config.toml
n_layer = 16
d_model = 448
n_head = 7
n_kv_head = 7
head_dim = 64
d_mlp = 1792
vocab_size = 11021
activation = "silu"
norm = "rmsnorm"
norm_place = "pre"
norm_eps = 1e-06
positions = "rope"
rope_base = 68600.0
rope_fraction = 1.0
qk_norm = false
attn_scale = 0.125
bias = "none"
tie_embeddings = true
parallel_block = false
init = "normal"
init_std_qkv = 0.0263
init_std_o = 0.0
init_std_up = 0.0263
init_std_down = 0.0
optimizer = "muon_variant"
lr = 0.00747
lr_mult_down = 3.0
beta1 = 0.9
lr_head = 0.00319
grad_clip = 1.0
warmup_steps = 200
schedule = "wsd"
decay_fraction = 0.855
decay_shape = "linear"
final_lr_fraction = 0.0
batch_tokens = 32768
seq_len = 2048
doc_mask = true
train_tokens = 348200000
steps = 10627
dataset = "wikipedia_en"
MLP neurons of a small language model. Each row is named by its layer, matrix (down: output weights) and neuron, and shows model dimensions 320-415. Each number is 128 + 24 x the weight over its row's rms, rounded and kept within 0 to 255. Numbers have three digits each.
Before each neuron's rows, "fires before" lists the tokens most often just after its 100 highest values on Wikipedia text that the model never trained on.

fires before: " |", " ", ","
L6.down950:109143154154145098113151144125082141146134136123083116074162133148153166108155108104094147125124170094102105144135122148157151167119112084121115083126149127123122120139146158100111109091125132095129128166140136129124153089132110103166099092162142133119110157133130128144108058115143131105

fires before: "0", "1", "2", "4", "18"
L9.down1268:128138125097163132119150162183145149127137141138141097062169157129114146106157133149123163145122124134166135126152111116107111141117170119137051111136127165114171126132119103161143122121134137128086071174116104144128125096158118121143091144128137091152116136152124111166127156123129143095

fires before: "==", "The", "In", "==="
L6.down1200:126107138169124084108137154141105149126101108110121116094094122118107140139127111110131138127099138142116096115151106162149141097162106156127114159116091099158149161170103115146135110227156106144115154098128133102126142133112117142123117086126159070152112137131112100166111113123144129122

fires before: " are", " is", " were", " was", "fore"
L3.down1743:102128090150159134125105114137137105125122122118150122160142123103141130149111119124156126067127114093119089090188107128083126113126136145091085152156148091156132106128145100046127131102087148148127124129104137155095142165102123096132122155134150117140100186130123143126151095078095111117

fires before: "-", "==", "===", "The", "In"
L9.down1727:135089136125122158110109112132115168173131125129174157120141139135124111112101132113113140140138136126107145123135101131100113153100125143105128129175160126114112128146152117148136138150138130136144178112147145165138186125151123114151127106133094098137116142141108129166160142136159135145

fires before: "==", "-", "===", "In", "The"
L9.down984:132084124136127084147052137135172132162152135128130089120137155116141124169114105118093122162165130146143102120146128169112130155113151159107142159151126108123101135155118121097160128108162146101161106119080133145115142138165127127113097147112161145120118111150101115125160123083118122109

fires before: " are", " is", " were", " was", "fore"
L3.down1542:121128142131117126158171102121118112110101125129149122138154112110127140145094149133133166166139124077109082129148101120094134138159190100154077152132146103134176130106116121112175127169171091117127126120133179136127099152087094123143112136124097133105108148131129112128108107103111129128

fires before: ",", " ", "."
L9.down1232:122162099117122145150099129159122139133167069122082157163161153101164118142120121120061088121139164151104159134105118102125135152142073097120102150121103080122120125131124108115130137158088142113124128129128128111128144127144131139145155146139118173160147129139163147150107141108098139115

fires before: " the", " a", " his", " their", " an"
L9.down1157:165130177142103126137134148182091165137131129123131108122139125108119147137123125145176122109125115117138132143120150104149104148130124112103129150141108130107165108110127124112147117085121176124131138148138139160122129124147110092136115128164146093100132086096138119139151138109099096132

fires before: ".", " |", ",", " |\n", "–"
L6.down844:111179134157127148147115112129112115113136154113148140125130157137143138120093139123100147172132115164168130138098087162081128102121123142100149105124096118169125097171140143178170119118101113119115154146172098141147079128149096162086112107143143151147146105139108129124100115115087078157

fires before: "′", ")", "″N", "″E", ".", ","
L3.down247:143149105132115127124145179153198102153141134132088061116093114119125156128144140086135119105133110161146110100138110089139126148122073160124118121149112099131119110097180085145114118125135148148138141127101099132123110113150146095138082150147150170155111108069125123161114147143125160151

fires before: " ", "us", "i"
L3.down135:148142172168144154129075127084188081113100092113136176095132152127155158144139119152149120101134075131112166081156122122152138127175079136184104107090117166121160127167123132164102143148130152144132125086110134115106099106117130143096131122147126164149109143125138163166125134166127124132

fires before: " ", "im", "ent", "imin"
L3.down210:154123115093127096096121083090156113121098121158148137126153124159138141127122133144165132120129153112114132135143109144148129057104165096118118111132129177129123094089102186098154138139113136135157134115129106187080164164101144115115120162092147148126105080096134095154161098133098149128

fires before: " ", "0", " ±%", " |"
L9.down131:143127119149093175147136116144149116149139161147116112124154086100077156092144123156138160116159132159176178124112132098115107110106042133112125141086119140127131125100126149167087101102158101124112094090156135087148149131101160117133158102099083127147103149151089134150083145168146130153

fires before: "==", "-", "The", "===", "In"
L9.down238:134104145075171129110113100105116166148105105146149139140123165159158154107147149115138126117100141141153158161137134159117105139134192164159099102115113115135120122189156133124107113087147145127155118137146117111099106149104094134165117118140137122115104120100153092104138130127113111156

fires before: " ", "rated"
L6.down1131:150129114107106150123145092114140168138100122155125117145126102139158122110156097122148167117129119180185141133125087140135134145145172151139150163125078117098163120111109109125099155154141156115167117106118123126143104138139154148115120125109172130150146121115122163121110112164098118147

fires before: " |", " |\n"
L3.down1740:136117104132106173187040127156129141096155129103144145140107117093144129091126109121118162104123105162156164127128129125152144107103077112077134096094156105105137109119111096156137105151157127128121147121144112098114146117120152097112126108130125116110161134150143126087131159107113121153

fires before: " the"
L6.down729:127138176122093122092123102114111134131127120165149126128107062079128117144123093138171134110153115147171101127164127146155101152189176147110128168127162088159117119112139131153167139116129122130162163129137094170126167143116148126098131129149131116149158135104095078134092112153122122161

fires before: "-", " (", ":", ","
L3.down1074:152126130088139123101113152138118113153109104109103115111113123163148108119127185064104142124103115127115078126127156126110141137135143145091106128143147166095095153150142095125123116151110145156153143123140124114116139128133131117130138105120112137108127151116152139160116105162136105148

fires before: ",", ".", ".\n\n", " It", " United"
L6.down46:140105119121145092124156115104135148133156125124110163139157142114153120104122159132116144127139095164099127134141158130124135150149152169101156097101081105119102122164141125144133075136141137088081102177125153160147111104117136130119088134153156124112098144104131093140081145105112117149

fires before: " \"", " |", " by", " "
L6.down1190:108083159132106098161172176093129113086124085126147135131139128143110118153083102116091161147095110095130114137128150134137154088126150118143105106150140132125125102150105109115124171101092121120133167138161143103122150129129136117119127128100141137140146101141110117114123135123181115125

fires before: " |", "t"
L6.down858:139150137094117121132105143127102145138146130137111146090122145119139171117133125122100090117128132139123123100135112120152128096105103133137166140102120115112128085137131160178142094133130159135160138115120165128106166138126134092112152106112136121071147126120160153103135131108186090100

fires before: " |", " –", ",", "\n", ";"
L6.down517:132085130150123092114148170116173129138142131138120110076127134167125103112085151148135108099125085121123127140092096112128111160147088153096130139132131133135100105141071108128142134105134130120136167103123110098141138071138072174117141130150118136092121115072171145133109101126169079128

fires before: "6", "7", "5", "8", "9", "50"
L9.down372:131179123122147123121118133125154110161099153159145093152132122136146127115066104121165175142134144118105123140116125091126135122147144121096137095088101129117150159123114078142111138139125125136155159120147122114102142118141105159112118132096115086139144119169154110170167093097136098129

fires before: ".", " |", " School", "2"
L9.down1505:144120152108159189123112127138145156174148106124133113089145120111108160143079121094128192187071160132143134188154180144126125142147155123101067132116089099093110136167132118117115122118104147162124177140121102142148107126124144151119143110139088130142180116105150114173143109130079110143

fires before: "0", "1", "ance", "2", "30"
L9.down1052:135135146085133129144112151126121167087161128137135090092135181136142133156132149096116110108099132150104111141143143162175177115164173152089135141097129174140090143146139147131131079173091130100156140111158097138110106094159159086155094123146125141155153118161182120107112164154109166105

fires before: " ", "|", "===", " |\n"
L9.down66:175115140135156144092182141162107149139122101079101102115131103098120151120098129094121122115111134198127120151132168133136158139101123140131137147115116133161119126149147117105100127121099130132129148116115177139153148116104111122120122092131116127148107105186180153147161155132161153127

fires before: "-", "==", "===", "The", "In", "|"
L9.down1363:099143130134136124089134141142123111127115176129162129134168164097105112192124104134124085107136129153140131084130121116093144134113077145124143131106125100112096138115108060116144116164136125117106139104115152113136117146168120072128107158114141131140088130124113129124126109125151163115

fires before: " |", ";", ".", ":"
L6.down37:113094120149087136114119135143104139143157126124121102117153115176113167113138142158162150146128099130111118127115097137137171165119097125117141135119143102137123160134102151132152137138105082119141095137110147115135058130086153083129108113095124130154106097175166121141138148169124092088

fires before: " ", " Tamil", " Tel"
L6.down1540:124116125170119129099124153162086121119112116130137087134135118123109141127169116147107119115135109152109118123168070088138152147152137129158144077158119137147110112150143126129080104127129089110094124092117123171162139126128127144115111119097133094154115144128114078132101113105156081109

fires before: "″N", ".", "°", "″E", "°N", "″W"
L3.down469:137127093145116151132160145126170116119085111135126168146096107109148118122127087129147108138143127153177122130126163098157105117132105124170114159086171110128179109147143104129171131122092086122137117124122151161135097140108180128130137122097180141139131140082070131117173139139143150173

fires before: " ", " the", " |\n"
L6.down384:130125148101158165148091139138119122168143117093068062110130139138089162116119159128111151092140165157105146124133078128118098130098130158095161140173108136125127137145105178091111127110148135108121123153124171139119159123116137111096126117142110164112118137145128122128140117133102138132

fires before: ",", " |\n"
L3.down1113:118117117151138131109156146129130194101165127136171124093084111142129118120132130134123119154114129130150153111133129118117131117126081148144136143120131146133148150122153122121106084096098149125169141121150108095121103131156173138127123127104115117118089150104133152122110106078105125070

fires before: " the", " a", " "
L6.down873:144135119103144110116114128104137162104097139113170166133146139094097120134160107143179106116150137163088057110126110128157125144077146120098153106116136120101139148137137159154106065106159120129142180100130155113095155113135118124115149163141108130133081117103134144141096113123111128161

fires before: " "
L9.down966:111115093147142138089133102112142113099127113133169136110134152158100105168109119149132140132115120121088129131141131132110144116125138141108101170129135119145096128162142117112110165134114115139124137112148072133116120145134133115164126099157118149145123126133082157117136108141128153150

fires before: "-"
L6.down472:077106105162127131128138151119142095145089109082101143090112131081129102128188119106124107107146164123110124119130132128126127100095106120133133082141114113109151132127137120122164175175176158119208106112106165134128151118136106127120095127116082164088143129156130128134130141156094151117

fires before: "′", "″N", "″E", "″W", " |"
L3.down1199:123135137145119094125150128136190080145099140147140141122126116143125145133117117152152125126136090135109124114101154100123111151119118139168125160150176117138141128127149157156134137129051141169102117142141143144103135121107165118103168179101115136124129165106102152106134139142100169087

fires before: " |", ".", "|", ",", "-", ";"
L9.down1056:142090122163120133151124128109172125124083080141131105123157092153122129134133134100112104119152152083139130137123125106099127111086067116087113147142115092104112146128158123113120177128128209127133110097130120127108125121164128131152124106114116127121118153123134111126115099078154120159

fires before: "um", "ad", " the", "as"
L9.down691:128088152127143123139085147081141108124130143143125116089157122115114121169145111131127133109142121118118134111143119094096125169119161121105126122121088136145104117138113112159164148163120125095130126119143135166114107118103091119141104145114140135185126136122141157115127133111146077145

fires before: "0", "1", "ower"
L6.down1215:124120137155094107128148160149138135125118148136166092116187114126146134131159121203148100121130087134132085103154141130143098144142130122097120128136127120098137116078093132139095127156090122130116152138126141161171130103137138101118171106122116145113100127104167093133067138120123135115

fires before: " ", "-"
L9.down482:116132137171139119162111112168094146126108085134083120092158103122162091095120153124133085121076131131141091151120133109134103110138148094101145169124131145171141142107118107107124118151126106137113121126118167150115118109160095139147075087107107140122118130127100133090083122128137110120

fires before: "0", "6", "5", "3", "8", "2"
L3.down403:091167129191099080162156084130136111073088074129159167161083123125144106106150113132131098156147120107175142129116118150157110138099109139112142143110189114116111111148119141101132104119084113160134128138146161103107118128162149142132090156125140146134115137132096102152125176136086127160

fires before: " ", " .", " —", " B"
L6.down610:125144130125145133152171121134118139090089071097149114102161148099133115114111101147114092102120146121156153105123115089107088142110145071134166167100112147125124124150094091156180115159150131154152151117110134175116155123157128123130155140130142136129100131116098128128050132143067185158

fires before: " |", " |\n", " from", " his", "t"
L3.down1095:133080142121148193109125088167133176138124105188075127097147133104200151070116125102091152120119123116148137092107132116165129131094106168157149202154121116129144129168143139158118151140117097065132141098114189124171149173127111133137119117102147153157144122163125150143148126163131076111

fires before: "==", "-", "===", "The"
L9.down741:113136151100137134136141105152135129130130102116141150102108128124107096128139126131092122123105108176108095133160107124155165114150108135140154180115128131129120123153126116136120119153141146069121175135122119116128109164139116138081097098108151120163139124110139079137135119176138159097

fires before: "8", "2", "9", "7", "0"
L3.down1405:114117103154122074118091118105117167163103099156116121129143129112124133135132098114139120133152148124147159136141111149139094116121136125111165093126097137099118084144132121099120113191070132136170126166117104129098149144137147077127101136139140152123134126118169055158152123176123086146

fires before: " ", " .", " |", " p"
L9.down1762:148121132157116127167136132126135134091127125088118089084128155114134142158127134120088161120138110149110129146160128131147145149145136151144121148105133177097143113150094130168148127144144113094130102143179130115118143106128105093070132124138120116112094138138139125141132125139141123173

fires before: ",", "1", "0", "3", "2", " |\n"
L3.down889:101115148120075109143151116145136087091111130160133113116098148135138121091077081110177196187114149154107095131078110105174165105116141124135124072126100112116144092129143157136109101195142134107134078102137108127134162090116157147167102120152090153150158148136107104105137102097106122147

fires before: "=", "===", "==", "W", "|"
L3.down826:135078121095148109123114124177116141116125082083128151146150128107135122120146123184086126082140129124098107162116093128162101153146098117116155096141133117163132147126134110165145112117142163167143142152132170101116136124169185109180122106087122127127130124121120116165139131067112148137

fires before: " ", " |", " X"
L9.down726:148165134147099123110157157121143096076134098122109151102097135137137174181099142118088117147121138114067136101148113143140166135119122147157138113096105127157173122131130132103116118105105134106093122137175110114170139104137104092072106144137106156137095110088193109073134122113095118152

fires before: " ", "2", "8", "4", "7"
L9.down884:112118070112098105163116126127136098105145091123130115117180111144131131166122196092120080143135191133135126163117114139122139132146153141106132096131124142161111152128111138134139135153106168136091172116163099178149114122132144106159131150149112110121133129119139137132175143151093144122

fires before: " "
L9.down157:109188100147101148158152180105153125102135122132129173168102121152177161117112119117146140125099102135107145157130141129145152123101146156129147118106147102158104112119121154134143144079120131117133155147100109140115174124104129144198118114184125092167104124089116097130144100106168114089

fires before: " ", " \"", "0"
L9.down525:109129125133165151147150120138097149162094140132141180122110114146192108166107125137092161117132116106119113143167135102153094120157141110120161128106111100068145148149108121138123111137107096154139110160177122123154132155143105138109135144136108090084131131136156076155167103145129149147

fires before: " ", " and", "000"
L9.down1508:127114109140122148115113133145140149115105148177145125146128076112133127132106115125121155100107173121149128156142125124121111112110124129133091135133124110133102181132163149121129116123150126138158144158142153113089138169090142158113125140096154101152117153140111152095118161122155133142

fires before: " |", ".", "0", " Pra"
L9.down769:157115122132146124145154115101103151176142137120081133113144137133157109103161109135087105152164167105154108137138109147127079166131120139107158106123152109157068091156138133113150106103099144165175118154155112140117129101115144115136138089112137158155113172122122146139121153148114142114

fires before: "-", "|"
L6.down519:122102147138130089142153095123129147131165100110142166130120143104094086117147125106099146100150146080108131123127138115163173130127162124120147121111171151111155093114154103161173099170125097148150147141119133124138116125134127157132163148105113114122137117110165095117137170130154140106

fires before: "3", "4", "5", "."
L9.down1714:100099126138134127173108162145153144124133106126132162095139148095121112128113116119129153105127110143141128090100141157086134113122138122144175126108116085120087118146173158168151120101120157175137140143121120128114119128135130145134103121127136117102108146112118127135144086147183141109

fires before: "1", "2", "0", "4"
L9.down49:103111144117069116112092114133124110124105140153116145119110118108117089125117154122139129119135083138136131112133150115137144131104132171128103117122163143095131122128152109132158140171129168134151161188124114132161126091137125159146106140131138144132143150103121123117115146099149165061

fires before: " |", "-", "==", "===", "r"
L9.down1526:129109125109142113128148081163142151117157119118116167168143120107099150133157133101114111137146145108132111132138133112134104125151147127105137162124156147136180083114125165138167130107139145100101140126124167121145145112118113091142126120127109109123138132135148124155110121099124080145

fires before: " |", " were", "0", " females"
L9.down20:098153167179163162148141110121157147103146108053153141097154125095141140094154130103113152146090089097092092132136124164135136153061113075146111137135150113150118137134140128137164114130158142132141164130134141121124183146140110104148083122104142086160147164115109137104130112087126128124

fires before: "===", "|", "==", "=", "-"
L3.down363:106138083140148075125125153125107143115102141166129099139112124125100147125125150113107098130130112149151103105133099157107111155148147097128107138130103130132128128130136111136102114128154127138139131125164128163138127110139074169177113078146134109141113074134134093164154141129127134154

fires before: " |", " |\n", " ", "%"
L9.down1657:080081114083070167156122087103101152087122138127085156096117093125143102119134097140126138099131125157172157127112104174158091120102113124124151170109131092153102129136128134145130121125165155129151118132121151125078120150107121137157126153133120188115114151097135123116126142154136133141

fires before: "0", " ", "1", "2", "3"
L9.down476:114099116102147177132077113134139150101088107105130116077128157131080104142160139176126103110133117098121065137127138133129117141143122128138151135114148069120176154112152113110124087099128121133129101109162156139127127087121111118096131144139118123133100131117151158172098152153078096105

fires before: " ", "i", "d"
L6.down590:099088125087154130151129133125145112132127131114081109172153126143144145145142133124146111162149088174163183127165098160111087125120136108107099114154120126123126127140105100126091148104155129121146125134113119153107100146107169184108127143122146144060092157152110094133148124103107109106

fires before: "|", "-", " of", "C"
L6.down1142:102120163172147125102139113147127159095130105107146189139116102141188114130118114144105157160149125123136142117093156075208149131121135124143139131097115177127140120115148150126173109126132077091065183116156160052174127137112148151112149128048130165131125129106150124130143141115165137119

fires before: ",", "s", " the"
L6.down1298:121116144145150150110096145127107130137137102116137139121159118136084154108108130106150178122111130115101180119152115089127079132147131100035130173109143126138140131128073133175137105128140153156066115156121143121162144143091124136116086135172166102139166130162090098137126154141144102133

fires before: ",", "-", "==", "===", " the"
L9.down497:155131145150155128154152120153094143163111130126093123149131113154111161146092122111123146127125144125065107112133083116178165160185114141117113156112113153144191139186153128083148085154111116099140116113132169147152145157104077104102107126116145166119143108095111125133156122144144145139

fires before: "8", "7", "5", "9", ".", "4"
L9.down111:124108120099151093147094113162114118152127103108116141086137122142197132108086111141159141146108114133133154142159158192173141126138099115131127117141140080132066118159120119102133123077171065160100142107234131139127127148146123106156153108122159117110143095101126133134137131131117154130

fires before: "0", "1", " ", "2", "5", "4"
L9.down792:083142125122100162154151137147113156129125133116099136104133108141115081106129095157167148143103143095153104141126158146149115157146077187124178162121121128094129108100125144120117131075141087098158131130121082061160106132124138176151172117146155140126140144131071123142090160094134115100

fires before: "==", "-", "===", "The", "In"
L9.down804:141075169077114146106168141130096119110109116099137142086130168124155113111106141076161107127145085137090077137136111184132130126112138130152125154151138106151098132133145106111139145100158137142089126102070102135115120138101140148100161119108174142098152132124134133122105144112141102128

fires before: " "
L3.down1292:122158068126134091164149144101171142133099129118142180189151127109139126115093140156135140121132142144123123140094116110105116135138111153147125123141072143135159127187135142134130134107108133107137135153131148147097141096107124130132103135139121184064155144078110103147148150121137141126

fires before: "==", "-", "===", "The"
L9.down818:117130119093117162129104142094120096169127088128137103134159132156088097154088123114137125103093110102152109138142118122149149095098139084158161110160133131128132113131158138066107119167139141122174106139136136146086161117133135151164138153157142104165126056119131133117146115143128098133

fires before: "4", "2", "3", "5", "6", "1"
L6.down1453:114099163105138132123163136144140153124079104122111119114150093128174113086120129128104108166094121175108117164123173131119158126115075143135142132094166113152119116130128126123132147126090102168128144145154153181113143087108164168130111155114113129126101130108115101143152138162097117148

fires before: " |", ",", "%", ".", "el", " |\n"
L3.down760:150119115137111162103116173116151147160161152145144156106132176118140154117144150139150146077070188116163120101146144129142109125115143136106135133100148083149130127121116102082115086150078160107144126113106134111140102099108150137125143180129141105161146113145122077144102150124110131113

fires before: " ", "\n"
L9.down510:142120132144142160098134113145111122135088134161112144131131144107108074105091160150140129117120139134161150095126148140122138149136098151100178134136122103101088115145101093156127125116136113168137129141158148139119161105104152078104138109087133127136131134155155094134124185088096101122

fires before: ".", " John"
L9.down469:179136125128108132140135137115139173123128151133151117116154121107143150149113139117145110130157165123104114138079101072114174135128111102114131124154111153153170112090150135193127117083130152160142149102169104165125096090140117125132178155108106147103171122144130116149120136120136167129

fires before: " ", " the", " War", "20"
L9.down1216:114106097119130115135118128149115105103127130115104139123160132105145107113113134119086153154123111116107103113105094115107121130135175108143149131150139134121114142113161129088099107163107143131120126112104098100127171185127120134148102131106127153168143133144141141143107187160116126115

fires before: " "
L6.down1293:149153131130123181144143186099147151138151164121155154113134159119169126127149138111162193153088096126093128126140139133092111171105137129154124125158130125147129156171114156135102151111116132099130109107152137102127136151131129116131156101087127177107143144137124108107131150123106147133

fires before: "==", "-", "In", "The"
L9.down1248:143130146104140105181122165111122169135120108173154143119140137167144134112151133147141164121114124171102122112086114082152135147130153102108099140112152151147152138128136112146113112167195144141150106155137135110128157138115139112136148122100119115153150135168129107126111146134139134117